Weights of a small GPT-style language model, trained from scratch on English Wikipedia: a variant of Adam for these matrices.
MLP neurons of a small language model. Each row is named by its layer, matrix (gate and up: input weights) and neuron, and shows model dimensions 48-143. Each number is 50 + 10 x the weight over its row's rms, rounded and kept within 0 to 99. A neuron's up and down rows have the sign that makes its largest values positive.
After each neuron's rows, "fires after" lists the tokens most often just before its 100 highest values on Wikipedia text that the model never trained on.

L5.gate586:42 49 32 49 67 54 48 53 52 46 56 52 39 44 54 46 56 44 55 42 50 44 51 48 42 48 59 55 44 37 43 58 58 40 42 59 54 50 55 61 50 55 72 76 55 38 56 65 41 50 68 42 76 53 65 25 33 40 57 54 56 50 60 49 39 51 47 42 58 50 52 57 50 50 58 46 42 44 42 48 30 38 38 77 31 37 54 49 70 50 48 52 52 61 33 62
L5.up586:57 40 29 47 64 60 62 50 58 50 55 50 63 64 71 40 42 52 45 51 25 51 46 66 46 55 54 45 47 45 65 50 61 45 56 63 45 50 46 46 56 67 63 70 44 48 67 54 53 68 43 41 59 38 55 26 24 64 48 40 66 51 46 46 59 43 38 44 53 51 64 63 50 53 54 43 36 53 74 36 39 42 59 72 41 43 46 48 48 56 46 51 69 41 44 51
fires after: " ", "1", "^{", " |", "⁄"

L5.gate623:43 61 57 59 51 51 65 57 50 60 57 54 36 61 55 49 51 53 57 43 52 79 40 36 70 59 46 38 47 52 44 57 36 35 37 42 56 36 59 67 43 54 48 45 37 45 38 43 26 44 41 50 50 21 48 41 42 54 42 53 44 68 40 61 56 44 52 27 52 50 52 42 44 39 50 40 62 53 40 40 28 40 47 57 39 59 65 43 70 50 50 31 51 49 45 30
L5.up623:50 51 52 43 44 72 55 59 54 52 54 50 45 42 61 59 47 55 46 56 62 52 52 48 69 51 50 37 52 57 43 66 69 39 33 62 49 40 32 57 40 46 37 29 55 67 44 51 57 53 55 62 60 73 51 52 70 40 33 44 51 54 47 67 57 62 50 48 47 39 42 52 41 48 46 46 44 43 47 60 47 41 31 48 44 43 65 45 51 58 58 62 63 55 52 46
fires after: ","

L5.gate601:52 50 61 40 51 55 39 43 34 62 53 57 43 46 60 58 56 48 48 61 52 66 40 64 59 50 47 69 57 65 34 57 40 40 13 55 62 40 36 54 40 60 47 53 42 38 59 41 46 44 44 47 49 53 45 60 51 40 38 47 30 62 48 49 57 30 59 40 36 48 51 65 33 43 35 59 54 58 51 41 46 51 55 43 39 54 53 51 60 38 48 51 55 55 55 60
L5.up601:56 50 53 54 51 49 34 67 57 51 51 46 55 45 58 54 53 48 48 71 36 46 67 66 61 60 42 60 49 64 50 53 65 35 40 70 39 42 28 48 33 60 53 48 45 63 68 48 53 58 30 63 58 47 48 61 37 36 58 44 52 26 57 50 48 47 57 59 45 56 55 67 42 38 54 41 57 64 46 62 59 43 56 31 71 50 56 60 57 50 39 33 54 36 52 48
fires after: "0", " in", " ", "1", "2"

L5.gate692:53 54 38 76 64 67 63 61 60 48 37 43 62 62 57 44 54 60 53 38 54 54 44 46 43 27 30 30 46 38 40 37 54 50 48 58 56 43 56 30 56 51 66 46 46 46 53 56 67 48 38 28 49 41 48 46 41 48 59 54 50 53 44 64 54 59 35 27 45 56 41 52 44 49 52 42 43 34 62 60 47 50 52 40 53 56 53 41 30 63 59 43 47 44 61 47
L5.up692:49 63 36 67 56 51 60 34 49 40 51 42 51 65 67 61 63 56 59 38 43 52 37 40 37 50 48 67 56 51 44 37 51 52 36 37 62 30 53 52 46 56 61 49 36 52 47 53 54 32 35 48 39 65 37 39 42 56 54 51 64 68 53 62 41 60 50 57 40 55 63 57 58 59 42 47 56 40 43 43 55 52 56 51 40 58 49 48 43 53 55 45 59 62 45 49
fires after: ",", "\","

L5.gate525:62 50 44 52 41 42 51 58 28 43 47 65 41 56 56 51 51 39 47 58 41 47 57 56 45 40 45 36 43 59 42 48 39 56 40 52 39 62 64 38 58 42 51 55 42 51 58 46 57 45 41 45 41 39 56 43 63 63 68 42 47 56 64 51 50 50 36 48 69 43 56 44 68 39 82 46 29 57 52 43 51 58 46 54 52 41 46 75 44 36 45 51 45 69 51 48
L5.up525:44 40 62 60 68 65 65 55 53 67 64 64 33 55 25 58 38 51 61 73 62 56 57 30 39 48 44 29 42 46 59 49 56 52 59 66 44 47 46 52 57 50 48 39 54 60 57 52 43 45 47 41 47 44 45 34 38 49 43 50 35 55 37 47 44 76 48 58 39 53 47 50 52 54 51 55 53 41 53 50 52 24 43 67 39 34 53 44 61 44 61 55 76 47 60 51
fires after: "0", "1", "9", "7", "8"

L5.gate703:43 61 52 42 61 48 53 52 55 48 66 55 56 56 52 43 42 34 52 60 49 35 58 41 43 53 27 52 52 68 53 38 48 52 56 48 41 46 50 69 63 59 49 48 42 54 61 36 43 62 42 61 45 48 46 26 55 53 51 55 67 48 45 52 44 59 28 62 70 53 50 49 42 27 43 49 67 54 42 42 58 57 49 53 71 51 57 71 43 58 43 28 53 65 51 45
L5.up703:66 56 40 64 44 42 42 49 45 27 48 61 36 53 50 56 52 35 66 34 52 72 62 49 45 49 48 50 46 31 58 57 53 52 43 57 46 37 62 51 30 42 30 55 39 51 48 46 50 64 69 47 51 50 65 45 44 59 38 50 47 47 52 54 56 45 53 42 54 56 50 70 40 60 27 40 56 38 57 41 59 54 37 55 47 52 42 47 46 44 28 62 53 46 35 48
fires after: " a", " an", " was", " first", " as"

L5.gate372:55 62 55 51 46 55 59 56 61 52 47 41 35 64 47 44 45 51 55 50 43 68 48 37 66 66 42 65 25 42 42 41 46 39 46 43 46 50 51 64 30 44 54 41 48 44 59 45 32 54 47 69 52 61 57 34 63 61 48 52 47 58 56 37 60 46 52 50 63 49 20 48 45 46 47 65 44 55 53 39 60 52 48 54 62 43 48 47 67 57 54 59 49 50 60 39
L5.up372:47 35 50 72 62 57 51 54 49 46 37 44 48 51 42 37 52 39 49 48 49 63 55 47 65 64 35 65 39 52 49 61 51 48 64 36 56 45 44 75 48 30 52 63 41 58 59 34 34 70 52 58 38 47 56 42 66 47 45 50 62 65 43 41 47 49 48 49 56 45 49 58 30 46 47 53 41 56 40 48 42 47 68 49 65 58 60 50 48 57 49 51 58 31 57 23
fires after: "1", "2", "–", "0", " was"

L5.gate727:33 50 48 49 57 61 50 52 51 56 55 66 49 56 57 28 57 53 59 41 43 45 36 45 48 40 53 41 54 59 50 44 36 44 57 38 63 41 38 46 56 57 47 74 51 58 63 49 54 55 45 52 64 39 63 38 44 52 44 58 54 55 42 46 52 61 52 49 35 41 60 50 32 65 56 74 61 36 57 25 27 63 54 42 39 49 58 51 57 52 48 58 49 44 58 39
L5.up727:47 41 64 63 56 49 35 41 67 64 56 55 51 60 58 33 43 50 32 65 41 39 54 43 52 43 53 44 57 53 56 39 63 44 62 46 53 55 42 47 62 55 42 54 43 67 50 47 45 62 28 45 70 31 54 41 54 42 60 51 61 36 54 51 51 41 42 37 40 39 49 49 36 66 60 64 60 59 56 51 47 35 60 48 46 56 63 51 36 53 64 43 44 53 57 38
fires after: " |", "-", "|", " |\n", " Average"

L5.gate500:34 58 68 44 48 61 42 42 50 40 43 48 53 38 66 58 46 51 48 66 54 43 43 44 53 31 50 45 57 53 32 51 55 50 64 49 51 44 62 77 37 54 37 71 55 40 42 63 52 59 40 44 62 57 42 46 49 44 41 71 57 50 66 39 59 67 47 41 59 59 53 42 31 86 64 21 48 51 59 41 49 53 63 44 40 54 47 55 58 41 57 65 53 55 73 56
L5.up500:43 38 38 63 43 59 56 54 60 46 47 32 51 41 41 50 50 69 53 50 62 61 41 48 41 50 59 55 29 58 59 58 50 50 57 32 68 47 46 57 61 61 39 56 39 59 56 49 54 66 47 30 44 44 55 37 66 48 49 52 41 49 64 46 44 66 57 49 60 46 55 41 40 66 53 57 44 73 68 31 62 43 41 55 48 52 68 46 64 34 51 47 55 68 64 53
fires after: "9", "1", "8", " ", "0", "2"

L5.gate365:45 54 65 45 49 59 48 21 46 35 52 62 64 46 33 43 46 32 49 51 65 58 72 56 38 43 46 62 56 65 65 51 41 45 46 68 49 43 48 47 30 58 43 42 40 50 29 55 46 55 53 46 59 54 51 51 48 60 66 43 47 44 43 44 55 44 43 60 57 44 47 55 55 51 55 50 50 39 46 43 46 47 51 64 62 61 55 59 50 53 37 41 56 54 38 47
L5.up365:54 36 40 51 55 38 49 46 62 46 57 55 52 57 35 60 76 48 57 32 53 61 45 59 58 56 43 42 43 53 45 45 32 59 69 58 37 52 67 68 54 34 65 49 57 47 48 63 52 60 44 50 39 54 47 40 66 53 47 41 49 38 56 51 52 44 37 54 59 35 52 40 58 63 64 46 42 40 59 56 69 46 48 66 51 53 56 45 41 37 33 70 58 54 35 42
fires after: "3", "2", ",", "1", " ", "5"

L5.gate264:49 62 56 62 37 38 69 72 59 45 56 46 43 48 64 51 54 28 46 46 48 38 39 59 51 45 46 52 55 58 58 52 27 43 46 57 49 36 53 54 65 60 45 58 54 42 66 45 42 60 29 66 56 59 33 45 36 55 61 50 68 36 56 60 44 53 57 54 65 67 67 37 35 49 54 50 48 52 42 52 62 54 58 39 60 54 44 69 46 55 53 49 55 58 52 55
L5.up264:54 52 63 44 53 57 43 48 53 38 39 64 57 69 46 61 62 54 42 23 33 53 47 35 54 48 43 40 54 66 55 58 49 35 40 47 49 31 55 51 36 62 56 53 43 44 54 53 38 53 65 38 51 40 63 53 40 52 49 48 33 49 49 46 33 63 71 40 43 34 43 33 51 31 42 42 59 54 27 46 36 61 53 59 58 46 65 70 44 46 51 43 51 53 37 49
fires after: " |", " a", " the", " an", ";"

L5.gate105:54 46 68 63 36 55 49 47 64 59 39 56 51 65 54 53 54 52 50 30 49 43 50 45 61 44 61 44 39 70 57 57 33 46 52 61 53 47 50 56 51 62 54 57 53 48 53 58 57 51 43 54 59 44 49 46 55 42 53 57 52 55 48 60 40 35 45 35 30 45 57 47 48 63 67 74 74 47 33 42 54 51 47 54 59 55 54 62 54 51 39 60 47 55 59 40
L5.up105:48 38 60 56 64 48 56 32 53 55 60 50 43 46 49 59 67 38 48 49 44 30 64 45 62 50 64 42 49 39 44 27 58 67 54 55 52 34 44 56 59 65 62 36 53 64 41 44 47 36 51 57 45 50 60 42 69 57 42 67 50 62 52 56 56 39 60 51 50 47 54 43 38 47 67 63 69 48 55 44 60 75 42 49 41 65 37 59 66 49 70 50 39 60 47 58
fires after: "|", " |", ".", " No", " Party"

L5.gate765:49 58 48 51 40 69 66 39 61 62 45 57 47 70 60 40 64 51 55 54 54 57 54 44 49 46 44 37 31 54 53 44 54 47 34 47 45 36 46 53 51 46 78 56 56 66 47 44 40 50 37 31 55 52 39 36 57 39 50 50 40 49 39 47 50 48 64 44 32 66 41 23 34 54 39 40 30 61 68 42 52 62 42 57 49 60 47 41 48 47 47 48 30 32 55 48
L5.up765:61 54 45 59 63 67 51 51 55 61 49 86 47 57 64 61 56 38 50 41 45 52 42 68 39 57 26 44 55 48 37 38 33 46 44 46 35 47 36 31 46 45 75 45 65 42 53 46 67 28 39 36 51 63 51 51 53 50 30 38 49 40 61 41 50 53 53 39 42 60 62 47 47 51 43 48 45 57 54 55 35 47 52 45 46 42 42 44 57 54 46 54 52 45 68 46
fires after: ",", " and", " Released", " which"

L5.gate276:49 50 50 58 47 60 56 50 50 49 36 47 37 72 69 35 53 51 44 41 34 39 40 37 53 49 31 64 55 62 58 43 50 50 57 63 63 38 43 57 44 35 55 57 50 57 45 41 60 54 57 70 56 45 57 53 64 44 57 63 48 52 59 52 60 51 38 44 77 47 34 58 48 37 59 47 53 58 53 50 57 59 40 60 53 52 63 40 63 38 44 55 59 62 49 44
L5.up276:45 42 42 55 49 48 50 72 54 66 48 36 53 49 64 53 41 47 65 55 47 65 52 65 56 29 56 45 53 41 61 44 62 46 51 55 56 46 41 49 41 34 54 41 49 27 49 51 16 47 57 47 28 42 46 42 41 54 47 50 49 61 53 48 51 48 59 49 39 51 63 47 40 52 55 40 42 37 43 53 30 52 59 49 38 58 43 60 58 31 38 32 61 49 52 46
fires after: "9", "1", "==", " (", "0", "Early"

L5.gate311:70 59 35 63 61 48 48 50 71 63 51 33 52 70 58 61 42 50 34 49 57 59 58 61 57 59 39 59 38 53 38 65 39 51 48 68 46 33 39 47 26 36 34 55 50 65 56 60 67 36 58 51 54 59 56 55 54 58 46 48 67 44 38 46 34 47 60 42 52 61 34 60 51 73 74 56 56 54 57 35 43 66 38 46 40 55 47 47 45 50 45 51 48 39 48 54
L5.up311:62 70 43 52 47 67 47 54 55 81 37 54 61 49 51 49 55 58 57 38 61 41 43 55 51 35 47 37 49 60 64 36 63 52 27 30 77 44 42 38 43 45 65 38 43 57 52 37 53 33 66 48 40 63 65 43 48 60 39 45 34 54 51 59 52 47 57 54 51 52 57 59 42 43 58 44 36 40 62 48 49 40 56 47 33 67 41 34 67 52 43 38 27 59 50 47
fires after: " and", ",", " but", "–", "1"

L5.gate504:38 54 60 36 25 46 41 56 51 55 33 46 52 77 41 49 55 59 50 60 49 56 50 36 44 37 37 58 57 68 68 40 63 40 55 45 63 41 55 63 54 46 38 51 61 51 33 49 65 35 47 70 55 53 65 47 49 61 41 52 39 28 52 71 50 61 46 37 64 47 53 63 40 53 50 52 43 37 46 63 70 43 42 51 59 50 54 42 49 61 31 38 49 50 32 49
L5.up504:63 45 62 41 43 51 45 47 59 63 50 43 52 52 47 45 48 42 59 66 63 53 41 46 59 47 45 48 61 61 44 34 46 57 37 56 32 53 41 40 65 44 63 28 60 36 67 56 57 48 53 46 49 29 74 55 51 58 32 49 61 56 45 58 48 63 37 49 57 42 56 52 59 28 39 57 62 39 51 57 45 52 53 57 47 57 43 67 31 74 29 45 55 54 55 53
fires after: " as", " a", " g", " and", ",", " K"

L5.gate85:58 30 33 52 46 29 49 56 63 55 69 43 64 60 52 49 77 53 49 61 60 51 39 49 54 52 36 57 36 43 67 55 59 56 64 67 47 53 60 50 45 30 41 62 37 51 58 43 45 73 35 70 62 45 38 48 38 23 62 72 44 52 53 55 45 50 42 54 61 55 39 40 33 41 52 57 36 54 56 42 61 59 66 52 54 44 51 47 42 33 36 42 65 55 61 55
L5.up85:67 52 44 57 46 67 60 50 50 58 55 35 45 74 48 42 66 64 53 45 45 54 56 36 67 54 40 54 25 47 46 60 44 59 63 48 56 52 54 54 48 57 41 45 52 65 54 41 40 52 32 50 50 72 56 44 73 36 60 51 25 30 53 58 57 48 49 46 51 47 47 32 57 58 40 55 48 63 63 54 75 48 53 32 35 44 63 63 25 57 43 64 44 41 54 45
fires after: "2", "1", "Ar", " C"

L5.gate338:57 52 18 42 43 59 63 57 41 52 61 62 40 38 55 51 45 43 77 54 52 72 42 61 45 56 57 44 27 60 62 56 27 58 43 54 44 46 55 44 52 62 69 43 44 49 58 24 59 59 32 66 43 31 55 34 43 55 54 33 40 60 46 58 53 59 27 32 24 43 78 33 58 53 58 50 56 46 58 50 37 50 46 49 63 40 58 56 66 45 45 56 31 65 34 53
L5.up338:51 30 33 48 38 55 56 62 40 45 54 63 35 50 63 51 36 37 53 47 45 62 60 58 48 84 53 35 55 58 54 59 40 54 47 60 46 68 39 53 50 61 54 43 39 46 33 46 42 55 43 53 48 31 57 57 68 54 39 38 57 44 48 59 38 54 30 61 41 64 53 38 55 41 43 49 56 32 47 64 32 37 49 52 46 48 53 35 53 58 42 55 36 43 19 61
fires after: " |", " in", " ", ";", " ("

L5.gate715:51 53 39 62 39 48 59 53 45 57 47 65 59 46 65 62 55 35 52 34 63 36 33 45 48 42 44 41 53 50 60 49 52 35 47 59 47 57 51 71 58 67 41 76 51 57 53 61 46 65 56 65 60 49 44 45 47 54 53 62 44 40 67 29 56 29 54 40 46 40 57 56 38 62 40 67 43 53 36 38 44 51 71 43 39 52 55 51 55 48 68 51 48 52 60 63
L5.up715:28 35 66 40 43 39 53 58 60 43 31 53 40 68 73 44 27 59 53 47 53 49 63 47 48 52 55 54 59 52 49 64 58 45 40 54 48 50 25 64 60 39 46 48 29 52 43 43 63 40 53 52 46 57 51 48 42 59 43 57 46 44 41 34 41 70 56 58 59 75 55 52 53 37 59 47 40 45 46 42 38 43 47 59 44 47 60 46 51 66 57 47 53 42 60 44
fires after: " ", " the", "-", "1", " a"

L5.gate265:56 43 59 55 56 55 32 34 54 34 64 45 46 62 63 56 41 52 60 49 51 43 16 44 70 57 53 34 52 40 40 31 50 20 56 46 31 48 57 51 67 42 64 64 62 45 42 44 52 50 56 44 48 43 51 62 43 51 39 51 44 38 39 49 56 60 55 37 51 51 50 52 45 46 52 57 73 55 56 41 57 58 44 45 36 67 55 67 35 54 66 48 56 48 46 54
L5.up265:62 51 38 41 46 59 41 41 25 38 47 50 46 41 57 37 40 51 28 49 36 56 41 48 52 52 53 46 46 50 43 38 42 49 55 67 39 45 66 53 58 33 42 60 56 37 50 37 53 45 57 42 48 71 46 35 42 52 34 50 50 44 47 53 45 65 37 42 46 52 29 47 44 42 37 49 53 39 25 46 55 66 48 77 28 52 50 54 39 51 53 61 58 64 39 57
fires after: " a", " an", " has", " had", " have"

L5.gate741:63 59 32 56 63 48 35 64 68 37 75 49 57 71 57 57 47 78 55 44 44 49 46 37 55 46 46 49 44 39 52 58 52 39 67 40 62 51 76 41 41 50 28 56 56 32 45 47 41 40 68 58 55 62 49 49 64 43 58 58 52 48 38 43 38 47 42 35 53 46 50 59 58 63 42 55 60 62 51 49 65 40 45 47 35 38 52 68 50 65 47 40 43 52 48 62
L5.up741:51 37 32 68 62 37 41 54 41 59 58 53 66 46 55 34 58 65 41 43 38 32 50 46 39 58 52 55 45 46 60 42 60 52 71 40 37 49 59 47 48 54 46 50 58 37 34 57 40 37 52 60 50 55 54 44 42 52 42 43 33 42 47 44 37 61 62 26 46 42 69 35 40 42 68 38 53 61 44 63 58 34 45 43 56 35 51 57 32 68 56 53 57 56 56 47
fires after: " a", " as", " was", " is", " not", " it"

L5.gate435:64 61 36 42 47 49 60 57 66 55 55 35 43 55 58 33 49 54 35 56 56 54 50 48 46 48 62 45 52 40 63 29 35 42 50 60 51 46 59 59 46 50 59 50 39 48 45 56 49 43 56 37 55 70 63 39 40 54 69 53 42 50 52 28 57 33 35 57 57 35 51 49 51 56 57 36 44 57 49 41 52 60 37 35 39 46 44 56 44 56 68 45 62 51 52 53
L5.up435:55 38 49 60 70 40 71 56 64 50 47 41 60 36 50 42 40 45 45 58 52 46 65 48 53 60 47 70 30 57 53 47 43 60 64 61 70 56 54 54 62 46 34 45 40 40 58 60 54 60 58 68 54 58 43 40 47 41 58 42 53 49 30 55 71 59 44 48 44 41 58 56 52 63 81 54 50 53 54 61 52 44 37 35 66 65 57 60 58 41 42 64 48 45 57 41
fires after: " and", " ", " to", "–", "1"

L5.gate464:41 41 39 66 45 42 54 40 41 54 36 45 67 60 51 44 45 38 48 39 44 47 45 55 43 47 33 38 68 55 52 54 49 33 42 58 61 47 62 48 66 47 53 38 58 50 53 41 57 50 45 47 54 16 45 48 62 56 48 65 44 55 54 40 69 38 62 34 61 51 58 61 56 43 31 51 68 65 53 45 57 40 40 37 51 64 55 56 33 56 56 34 45 50 57 62
L5.up464:51 56 46 57 47 57 48 66 60 48 58 25 68 61 44 41 48 54 57 47 46 50 57 49 59 56 46 49 32 28 59 58 50 57 67 49 60 57 55 64 47 49 37 48 54 58 56 49 54 45 57 37 43 57 37 39 52 45 40 51 33 56 45 55 62 16 57 46 65 58 47 61 53 43 53 56 42 45 46 49 47 59 44 50 58 40 48 62 30 60 57 36 53 41 53 37
fires after: " as", " As", " at", "As"

L5.gate531:43 51 54 25 51 53 61 54 47 51 51 62 33 67 33 38 52 51 35 54 44 64 56 46 57 35 43 35 37 31 36 48 33 58 58 36 50 42 46 50 58 55 42 51 54 54 49 45 38 52 42 27 53 35 44 53 38 63 42 46 39 73 54 57 50 57 50 45 51 45 38 39 44 47 33 43 51 43 43 55 63 50 53 55 44 46 59 59 53 62 59 29 51 57 40 33
L5.up531:50 45 31 64 56 56 44 39 73 61 53 49 65 63 37 56 31 55 42 48 41 57 48 50 55 47 55 34 41 48 34 49 43 53 56 45 40 51 46 43 44 45 52 39 42 38 47 50 59 64 68 58 35 35 32 53 54 49 55 47 58 46 47 66 72 52 29 53 54 54 45 47 54 53 49 53 47 46 47 81 58 41 62 58 27 32 43 36 56 51 25 54 51 48 45 38
fires after: ",", " as", " also", " is"

L5.gate390:58 41 44 40 47 52 51 44 57 64 65 61 64 37 49 44 52 36 52 52 46 63 71 43 54 51 52 51 54 52 51 72 53 56 66 36 39 40 62 52 49 62 28 53 53 45 51 53 43 48 55 52 44 62 53 49 35 63 35 56 42 31 49 51 80 48 37 47 56 44 56 56 51 42 57 37 48 51 68 67 32 55 55 55 64 58 63 63 48 27 38 57 52 52 61 63
L5.up390:59 45 59 62 41 50 54 55 46 67 30 55 54 29 65 45 37 33 47 50 32 38 54 45 48 47 29 43 41 61 68 48 50 54 78 53 47 31 62 64 43 57 73 49 38 47 57 54 41 46 61 44 54 53 74 54 35 47 45 57 50 41 46 29 44 37 46 69 52 62 47 55 58 36 53 41 54 67 45 67 64 54 45 59 46 61 59 62 37 48 48 48 59 51 60 44
fires after: " |", " ", ";", " a", " was"

L5.gate563:71 69 55 42 37 46 55 39 48 59 53 46 58 44 52 44 57 64 45 56 43 59 56 50 33 58 49 69 63 51 49 54 26 45 47 34 65 34 46 53 35 41 65 42 39 40 73 38 53 36 45 56 77 58 64 58 56 50 47 55 37 46 54 51 57 37 60 54 57 53 56 54 45 47 54 49 51 46 66 31 36 59 53 47 42 53 46 53 50 36 41 63 50 29 67 60
L5.up563:74 65 49 37 50 62 49 48 61 65 42 56 46 57 43 59 40 61 45 48 45 56 57 43 50 62 39 44 53 44 40 54 44 42 49 50 51 41 42 49 37 44 59 40 42 37 52 38 40 46 53 51 48 61 56 55 54 41 45 42 39 58 63 62 37 48 68 46 68 59 60 38 45 43 50 44 54 61 57 41 45 66 40 57 45 64 47 58 63 35 45 58 37 51 60 45
fires after: " ", "1"

L5.gate323:44 64 58 61 51 57 46 44 55 72 36 42 45 60 36 56 58 40 53 56 62 52 53 52 59 55 46 65 57 46 56 32 54 46 38 64 66 60 57 45 40 42 43 56 32 48 54 44 34 61 42 49 50 45 44 51 42 53 56 62 40 56 52 39 44 54 38 42 38 69 52 57 42 57 43 56 48 50 40 47 72 42 45 44 47 66 53 49 46 46 50 38 40 34 32 40
L5.up323:33 54 35 60 69 39 40 60 39 52 41 60 35 49 46 48 61 62 43 51 38 48 58 58 56 42 56 41 29 49 58 63 45 40 46 57 46 45 40 38 39 46 69 69 42 43 47 46 43 47 44 43 34 70 40 34 48 58 52 41 26 52 58 43 52 43 33 69 45 60 59 55 44 48 41 29 35 39 67 46 45 64 50 47 59 51 53 61 53 37 45 38 36 52 54 63
fires after: " in", ",", "1", " In"

L5.gate650:63 62 47 43 59 62 47 62 48 58 56 77 40 45 48 45 58 35 61 65 56 65 26 51 62 45 62 47 50 65 65 34 51 46 43 55 47 48 66 44 63 52 52 50 67 64 56 51 51 45 55 53 46 47 53 29 27 50 50 57 43 52 66 50 30 51 59 55 30 48 46 41 59 52 50 48 49 57 51 27 34 50 36 62 51 45 55 50 44 51 36 46 38 64 60 45
L5.up650:51 50 37 61 46 56 42 61 52 51 61 59 46 50 52 69 59 39 58 57 43 39 36 60 55 41 46 57 50 49 56 61 41 48 40 67 32 44 56 46 46 57 52 42 63 57 51 42 65 55 48 77 48 65 44 56 36 54 45 51 44 61 59 65 51 44 35 53 37 29 54 40 55 43 61 36 51 46 55 37 39 21 55 49 46 39 59 52 47 34 56 51 59 61 38 51
fires after: " (", "1", " in", "2"

L5.gate27:68 70 37 53 49 45 62 60 47 48 62 41 46 62 36 40 56 52 57 57 59 54 43 59 73 63 44 61 45 48 50 50 37 26 45 52 48 40 35 65 45 58 50 59 45 50 49 43 41 63 59 53 55 48 64 61 32 46 22 57 40 48 51 58 55 44 51 47 49 53 55 31 48 47 53 50 49 52 56 48 33 58 39 62 44 57 44 56 59 57 54 45 36 45 31 50
L5.up27:45 42 46 63 40 37 62 74 55 50 75 36 58 54 48 48 52 37 44 62 47 31 49 51 45 54 36 30 59 59 53 55 48 38 42 61 45 58 56 55 44 56 42 58 55 49 50 41 42 63 45 68 48 46 33 59 61 53 42 72 47 24 46 60 60 42 29 76 52 51 40 38 58 46 38 47 46 48 37 43 71 62 37 47 51 46 67 52 50 34 39 26 47 41 41 40
fires after: ",", "0", ":"

L5.gate22:41 58 49 43 65 56 33 41 47 67 51 70 38 36 52 80 38 39 49 50 59 71 59 45 72 76 69 39 44 56 49 43 48 47 26 46 37 39 57 56 57 63 63 46 39 64 47 38 50 49 56 48 49 48 62 54 50 69 56 49 27 57 55 34 46 54 42 55 53 49 60 41 64 46 45 45 57 40 64 65 57 59 46 44 37 55 45 50 61 54 33 36 54 49 53 62
L5.up22:40 48 55 37 65 36 44 46 43 60 66 54 56 47 54 52 46 70 51 53 55 47 55 52 51 72 71 29 48 43 52 58 48 42 41 37 51 54 66 51 43 53 44 50 52 43 41 54 46 63 61 52 50 45 52 68 47 50 69 47 55 54 52 50 53 75 43 38 65 55 70 41 52 42 45 31 52 49 41 56 46 60 50 53 42 66 59 52 53 66 41 50 67 60 38 54
fires after: " |", " ", ",", ".)"

L5.gate701:54 50 45 47 51 33 49 52 52 42 57 54 42 53 44 50 61 43 59 54 65 40 49 27 55 52 59 51 53 45 48 61 60 48 55 38 41 48 45 51 55 48 41 52 58 61 43 40 59 46 46 50 39 68 41 43 60 49 44 56 56 54 51 68 59 43 30 50 50 49 30 65 44 59 54 60 30 51 55 53 60 50 53 40 52 32 49 66 45 58 51 43 53 59 27 62
L5.up701:46 43 64 54 40 60 45 37 57 41 51 50 53 56 55 36 54 63 52 45 49 33 70 46 52 50 52 72 48 58 56 65 58 61 55 57 62 46 44 49 51 59 36 66 51 47 54 62 45 57 43 51 51 69 50 56 60 59 36 52 59 54 34 52 62 58 35 60 69 35 48 42 64 57 39 57 34 33 48 61 49 45 53 48 63 43 58 47 58 59 47 56 64 52 60 47
fires after: "1", "2", " ", "3"

L5.gate82:58 61 25 63 46 52 58 51 51 45 39 42 59 55 45 55 33 27 54 45 52 39 56 43 62 56 48 61 53 38 35 57 46 65 45 62 49 52 40 47 37 44 32 53 62 49 57 40 58 49 35 62 61 50 60 25 77 34 48 49 76 44 57 43 64 56 38 43 55 36 59 66 40 59 67 48 56 52 35 37 54 53 77 53 60 63 40 43 54 38 52 32 55 51 46 54
L5.up82:52 76 37 53 44 62 67 63 49 61 51 57 35 40 49 59 40 48 39 60 46 37 43 50 46 56 34 44 52 33 60 49 56 56 33 63 47 64 57 45 47 50 43 50 43 32 56 64 42 49 48 66 54 58 48 30 63 40 52 30 54 73 56 40 56 51 49 49 41 39 55 58 63 59 46 37 42 53 57 32 59 35 67 52 34 60 54 49 44 46 51 50 53 50 51 44
fires after: "9", "0"